config.yaml
n_head: 8
positions: "learned+rope"
rope_fraction: 1.0
attn_scale: 0.125
bias: "all"
lr: 0.000305
beta2: 0.95
lr_head: 0.00398
grad_clip: 1.0
warmup_steps: 324
schedule: "wsd"
final_lr_fraction: 0.0
train_tokens: 527900000
MLP neurons of a small language model. Each row is named by its layer, matrix (down: output weights) and neuron, and shows model dimensions 202-329. Each number is 128 + 32 x the weight over its row's rms, rounded and kept within 0 to 255. Numbers have three digits each.
A block is one neuron, or neurons of one layer that tend to fire together. Before each block is what it responds to, as a language model described it from the Wikipedia text at the highest values.

Start of table cells. First token of a new table cell or line in structured lists (dates like December 18, row numbers), plus the opening word of an article's lead after its title.
L3.down40:090167152121159136150126121095111142141150120130107147135115105166124101109089114255130074109187091165121125137097094143120097136108183065105088102108089126075042108116194120156121105179117159129136117158082115112067136111160110115090108146108130122114108127127138181165134153101138140194109083183099080100169179111100080095117131151130048112123173144134134120199087156096146092114112
L3.down265:135146140162080161130117104145172089152093118085148132137156075133110081068100102161055112160162133132093123187088171172161072090170121097134125093095162161097193090123148137147098141158129137113139129131085172083134131157136099135089125106087117177162118080123174157128101143156133127128070115172131136134099140084109119163102148166106145184069158155106136136135074128172163152124091
L3.down377:112162095134128147131126123107129151104119158124115179122129061164186057150086094186058104146064127134124136220073162155170057130177109094128099098108112119122166062116181126076161108162102123109144106185078118067102124134165117122093045115118158130151099110144131116120122180165090134162132166224124137162135129146121096120126160126166128106069136147072133139187113119115205102113120
L3.down457:083138080142063130134136129086147104072111144114093184159162134158174120121124087168144106060124163130162156222133156137147095128109147096067110149175114112064103075120194158111178101148065115100065087138104135098090163132146136170115111151189147111148147145124134164094108135112142080189097117125132148108169111112091064098121174135085058179160173163086140141140092151143167069166105
L3.down507:099139164196170106120104055142234161138136104147185100090128138064157126146167109137158148085067113144134185119148125213173095145128105117157095095156131165146100117132119049054096099090094127106105133180110083140142112126161159142153127112096170110101170119156136078114146125080081135121087088158107116137081113103145111131101180091084074133184094123057115144111113127104170104182133
L3.down1630:062059160177135170116128104135132107115099093108137087134128130148188111076108059126079146117068153099115152175058147130127063142169096087117091131111178164157142064104168133132109113058062128055128094143066164099094120115131108132158093143122117165179169136134157179107112144125088150133114133249151167126107155106129119169149109156054193143080125138113080144130118142134092119103130
L3.down1792:131116097150092116100097111154113094155104103079092107237123088178133108073109101135129127103104119174099132202149093105120108161185097136117124050141100144105192134114149152124094081072136079085134103124034202135089200154124136140149086158151116137161110145128148124118167152115129141126060109141128113094093123115155178142185155150092176165102104108159140139100122140138145147171072
L3.down1997:057133104164146171119077092134151155071117121099093146167103133138124067119097108211120100101092142102130182167088127170088132151120131116088128120127109108130137071114128165105131063149134095131123108150090111084151172131158161136147138153091110165188097132173106131143070126128101118116140109191111110116145143138139089089110145153110064121120157165103131166137085101143142086149096

Before-a-number words. Words placed right before a number, such as chart positions, ages, dates, amounts and counts: at number 26, at age 78, on December 6, approximately 53,000.
L5.down1379:075117164118114112136155106113186163130105105131057127106156080131180116107046147150104203088115115113124089132181074158174085181110101132082125134139122127085096126138133135097114105106142114112136144163143141095129096155098098108104135129145133095090110156180112161134112152200107070139162120178151144135162102130143068158167110094096071152134103132134138121127124117129146068199178
L5.down1421:128134102105163079126129121150109101152110121074109125075091129118124137139124124082154122159122109085129081080135110091170110110173078154178117113097159200117067089117106132120157128098174154121096121174144159087140162077120147075076083141124127161101150144120136132122151118195065183167146137112209108154180116182169103116177083133123168174102102129107123116165150106153108129127158

Wikitable cell tokens. Tokens inside pipe-delimited Wikipedia tables, especially header words and the first token of a cell, such as Year, Name, Season, No., dates and scores.
L4.down420:115183132099126159104144118105160152135166115173144157055115112145117098100114162218107134149176132164091171152099086091059101093143108145085140140170101097104100103129153146136097119157095109066133168179113105143142116091099128132134127146129121098158118142116125111094090207110086149150074116165138139094145167123101124104147164158074175183122181078118182119129065162120143107097106
L4.down580:125180127122186187107142107163121136105172106139077157059082108126157044114131129196139123163136127135079158111131107172135101160109160087123105129157114114121143083105111089174130106135070179090163139174103096115116099127157158117103101178140090074128109144143108132153040138099102157124138096195152158154136087098164027093097148141108060165106161152102159152144110155091160127157160
L4.down1951:177223153132171138113136117155099168140137110129107140080125117181148095091139106187163162168167151170075106100168129117119038111176158104153157140122103134121131131150157145135088096157072137145175152181089124135156137159129153138118088132062135125146139087157087149154144161071126125118151101126157168103075168091162160108066132121135099176116141164156209134186054164082143138134155
L4.down2023:061172187150141139124181137162144147127179095142104182132138142126143069119090125227167134124138119149144138165127137145127076122091138144094128100184157088128080134148161144117151092229108112104182115105101116152100134130157136120119140162104152085103076107122053157113132193105076117178163116149168131117146138118088110154106215149127113198160197089105170116122096182128151099068085

Role/category head nouns. Head nouns closing a descriptive phrase about a person or thing, often after "a", naming a role or category: coach, singer, accordionist, friend, station, editor.
L5.down343:114156126114209134181122142126159125119186134165148158085130136133134120148080127152173142128120145130129129088135160123110141095125171166101071172117109099111087108132106171192149187156153137181168160098154132132187147179114196154113083125160160120078152143180138170082103104135114117134157187058109134076104160140051128107154141139188132177069088042127100098075152189123125141133107
L5.down2018:160163150129199176147098125104098178106120147121117114140139125146136167104150114148107108149146161114187111067098126112136097105133123102086102118101140149166134096096122168165130194103134166143112120149096150149094150153100165132127149146111159117068107106111098112137149069114107061124201131086141090150118136134100143165158148129161175083108140076088137116179080142124148124095138

Quantity-hedging prepositions. Function words that open a number or affiliation phrase, mostly over or about before figures (over 10 million copies, almost 100%), or at naming an employer (Taylor at AllMusic).
L3.down245:083155081072120096120145112122125153130153192120072085138137116136129139132044127167161124096115133116145082113178125141140094100091084131143110148119165207117063089111097176133149078100174145148136150130172117138191145103155131123082189139099155121137162123080092089169158160154125133120127073181082169186155124123096166122146099142168172141194132120094061083098149088131156102135121
L3.down310:098122101102098177068088165145140089154057054184144127076063191126128109114159124169075183165148119109131148094159169166144108063146164118115115145192106153046112144196127055136088102176130144139113140143099140172131143130156124124113159080105153110107113123172126186134077120144136131104134073132131157088122138180152129113165115064196116155128149167166123116151132128141120150163160
L3.down316:165061163065122121076105123138167114113131126129068127071078089129086095112188145187141138128089119147132104126078088206183127082055092179131133125150131183116104072153165127150154127105147133148117176159143164127151145104078172181093115192087158120159064118158167113109120115147194097083191160090139119131146162133109076124172100118095166119153069135107083158131117152078110121098127
L3.down822:159086123145123136133141172098100114168160163082101142109105141079124217096164116112126099155103191154107135122096119078111119184133157143104124183122075135086069097117132128171114119131111202066153134109114125095095148180153123143092133164145133119115095136136066104134093096150083087160142103121130139119128148098109140141139120168155118137159085129180155190108139151180088174164174
L3.down852:110097105193115117123135114113110124151061161081116144079145120170116015107081130120141120131068115118126047161138123145086131198107103136151122137134125041092149133100113137086132088158126146145144119131154116151157109081134150111177129135142117150110108180124171097135104165142146139120159086116102164104150132129096124098148106131116144148042124135105158146159135106119099151135083
L3.down1287:129181192132175116114118148158099147109145130167108140141119073113112093090160133121154144183176105086125091126141140107106132106123126126132111101104160097114118082119129142200151110119140129077167163161156126130087128116114097121103106131089084053078173032101130248115097071154130112155097133137160083164193129089133039163000097116154096177123123133126154061129107137062079170124083
L3.down1543:167117162085178065128138158142139183157082147151125149116100101086164131156084150139126149176089085105082082071145127108111186138146142070080101123112155127079102141117172118115143099034101130086128088164145096127159139068145063165163141141130135107123195136136146171111208145161137067129101233149079111142135163107151165055125078135107109079084121077137132106116148088102170086077098
L3.down1736:106127202183130085078147078201132180181114162079085191078139114128140153137106161172088132136110126160116069101142109136119138129150077141098157085079090108108149139117128080187148131052068128138128135166142104139143084169118158121130137183155162097138085148178103101134164131152171195139148175123103088123166144129121167135159112137086145109135147108136104128134086141156120104121151

Locating preposition "at". The preposition "at" and similar words that introduce a location, time, value or amount, as in closed at the end, weighing in at, more than.
L4.down128:130067117076160103149146127122153144124146041116158123109082129064044076149153115141114123119128129111068117170160108054164170197111137128175146069076143146105117112148076075146205150068096157069059119134187154153122143074124109166112148124146130153135102112157117146082160131194138124159117140208183147193178135152111073141138123156126166112106138143093142128111159142083161105172140
L4.down913:124109122062134092102133168177098087187146109135091100131134069104096145099084163088105148200123159055094136101132094136121183083160131105161183115097154103107140134107131076146090125156094107103104145049145124133125105119140106146134086132159107159139157111095119153149138126141185155097097146104149134181157111182150131076084131121183146212109070140093094109144151150109155141121152
L4.down1253:097179113136111104138094133102109120171139185113146107143087087143126125113108148104160157167114080085139122151088136142197126147182025167139069044153132070012134129169138184100145140136104216112122195149149095106148144140120125148161150125146083121112143146150166081066171101170185149071120130087182105189193163142120085100101094112145150073123159124128063143140071139085075193130111
L4.down1682:098120161109150156070096115085140142090169094167088146149090117156088142120131150154109199156049131100167120107152152098089057104100167119110084095152169140166139127122115132089090086050116183163161111152126120111126132132156163141140152145186105195158154101084149097112089073102133102150124099099122178106162124124155171128038136134080078152121120159134133125109109110101116097122123

Repeated-token prediction. Word-starting pieces or digits that repeat an earlier name or pattern in lists and tables, e.g. Fig(ulus), Wappapello Dam, (Lab), table times.
L5.down915:184109138134138181151136081176168080159107136085133117130152164124143084107133163098122121145142088116117131144103170177084158084074152139130202133098167095129133120121104200155137078142195161108184113122142111170150126122129118123142105132135128150205193171101122137177177102097105123137108099140097079166118086099097151098116115126164172161137136127114119129069130093112156116121116
L5.down1775:153162170138130114142123041125174124157140121158088112103136132113080177135131157119137086149163086085092191164111185149130090152099156091168140136138130098128123121170155120177123166125184212088090154156110120086090118107051148053118125063133114163155205130132081096114147144144110174153112158154122135131107177110108098132125056157116150160134112132084184101137113119079137170114141

Head noun after article. Fires on the head noun closing a noun phrase, mostly after a or an, before of, in or a comma: a live show, an excavation, a collection.
L3.down45:079135104096150145173097143174143150124099136155126137104133151150113117047138100053137183122139086172133144053129154155101157132145136076103155142126092102116112201110109107210133114106113102094081122147126195137092130159148165133126122096093113166098149138163187111058095148175078157132135135074118120090138142216154165173130072085172054134080132081090138141097145143165110143083123
L3.down522:088115185136130107109171097134129161177153108111081143102113053093041094126092076136131099104107082130165151054147106119140083115075191123095111158141134157149184094073155131153135118160155102090077168124146087144122164099124129133066098092131165130166106130151101124174118175124144121151150149129128128213155171144114143128115110173135137140205045130159120152137104106067150092160138
L3.down649:186159145096201158155111164140151192158122149108093149169098160146136163099114122132105119158168072133139109114133183125127108113105134193085064150065120098113092110145164120183099169132139138134189123114115168170133168186101181163156100114147201139060124185191081167090108104169122088136183118086142138150126189134099161132231140110163093151138178121108133128114134099127084158152126
L3.down706:094089084149147120158139138200111046097132115124156127105135120112128119076115142109133079128140228041130122103151126111095162104148111128151128143125151130160151096147169127151166170110148111152161097127097154156119086131162148147118138102124103085135136088128164157123189141114144115093134112081139082090108171149136121106160103143070102086193164086174155089117145151119150123088093
L3.down708:119119105186114109089123175123163124125126146137159086051109146088074099112123139115113156131172214062087179103132071189057135157102158085148141109143143158104109134136136108135185173155158143098166125161161118140168089112126093124134144185085083130122143105122117097100127176118158107085134175110150073136113130117131135095115099067109137173119160101073105132133204154163160167133112
L3.down788:160143138127155130206154121172121063190147134122141120113129084165100125176115124154161136112091119121124101129099134159089107110190103131136146140124151140143174119098165144138110132184123058097141083128152139104200145137133160112149078053187082106126120174130090072050152156176210051173175119051124122140099124131104132086099151117113091138150131058120087111139090124146163095123144
L3.down941:096117113117086072138133117170007115108125123109122127206146133147132098137142088084134183124167132152059172153147078106131115158090128081182117145124173148134141070153149131173173123085129125136104104131138141145097080114131153160142153087138080132123157082118151131121125078090149060125131072129131141123145207108147152101151110210153145069134121131108136119146139144131135207160144
L3.down1928:110083133137091157155143131122143069100151126148075090121079195096108137077121155152059053159128093155168097138103169132115072150140096148166141126138133083184049168130153116204114165108151140122140162154156127133137141146104116130137205099146087174119185100134129158124156108105120120086170123187104114101172145108156121099124147116106122109121125140126125118105150083146095060133137

Information and report nouns. Nouns and verbs of reporting or conveying information, such as reports, information, speculation, comments, note and argues, often before that, of or on; also digits inside years like 2020.
L4.down255:152140133100145139222125164139113163088101229145142113211121179144098120096146164140057120106165101114149100127135100100031136145165085095086105120132086171119152141099143167134085142133203120104162170081110118131111118099104132136115103144106133099117133136128148171139095147106081126151141120119098088146104149103094126135155134128169111133114146125080177130109184128089131129082109
L4.down560:114124087129064076166105142130180200117103118079099170072089115160096112101148110138132121095104114130147151169140163125139085083145153096104149155129081122099184187140109089124122138127132124130115102093122125071186122176166108102192108139134155117199137129132163088135109136074100124085194152122149128107162172127137135131179148152170141093049141169105156149126078107154121136156140
L4.down1564:117098115133201099077141138068115095166130118145167108113111069169165110144119115158132140104128092131165182194116130149125070137106177147101161128151108202168175157142108110148128115106113086114174138138167113157107178140155107148058134134106108105098154151151132184116122138149137112178146125122103131140106119125190082152123131145092130140093112105110136064212155119100088129105090
L4.down1818:142133127096084080155167185139130132172138156157144162079147104177123060127148091116070147077090098133125139118138103156095098149129110085111126123121135155122166128092171142132187181178102099099119171143124177176114182097098091094153141157163104072086137111137136144182067122077117131121184097128085149142102094130136126148172076174151114186053124044070135091096117130093124104060152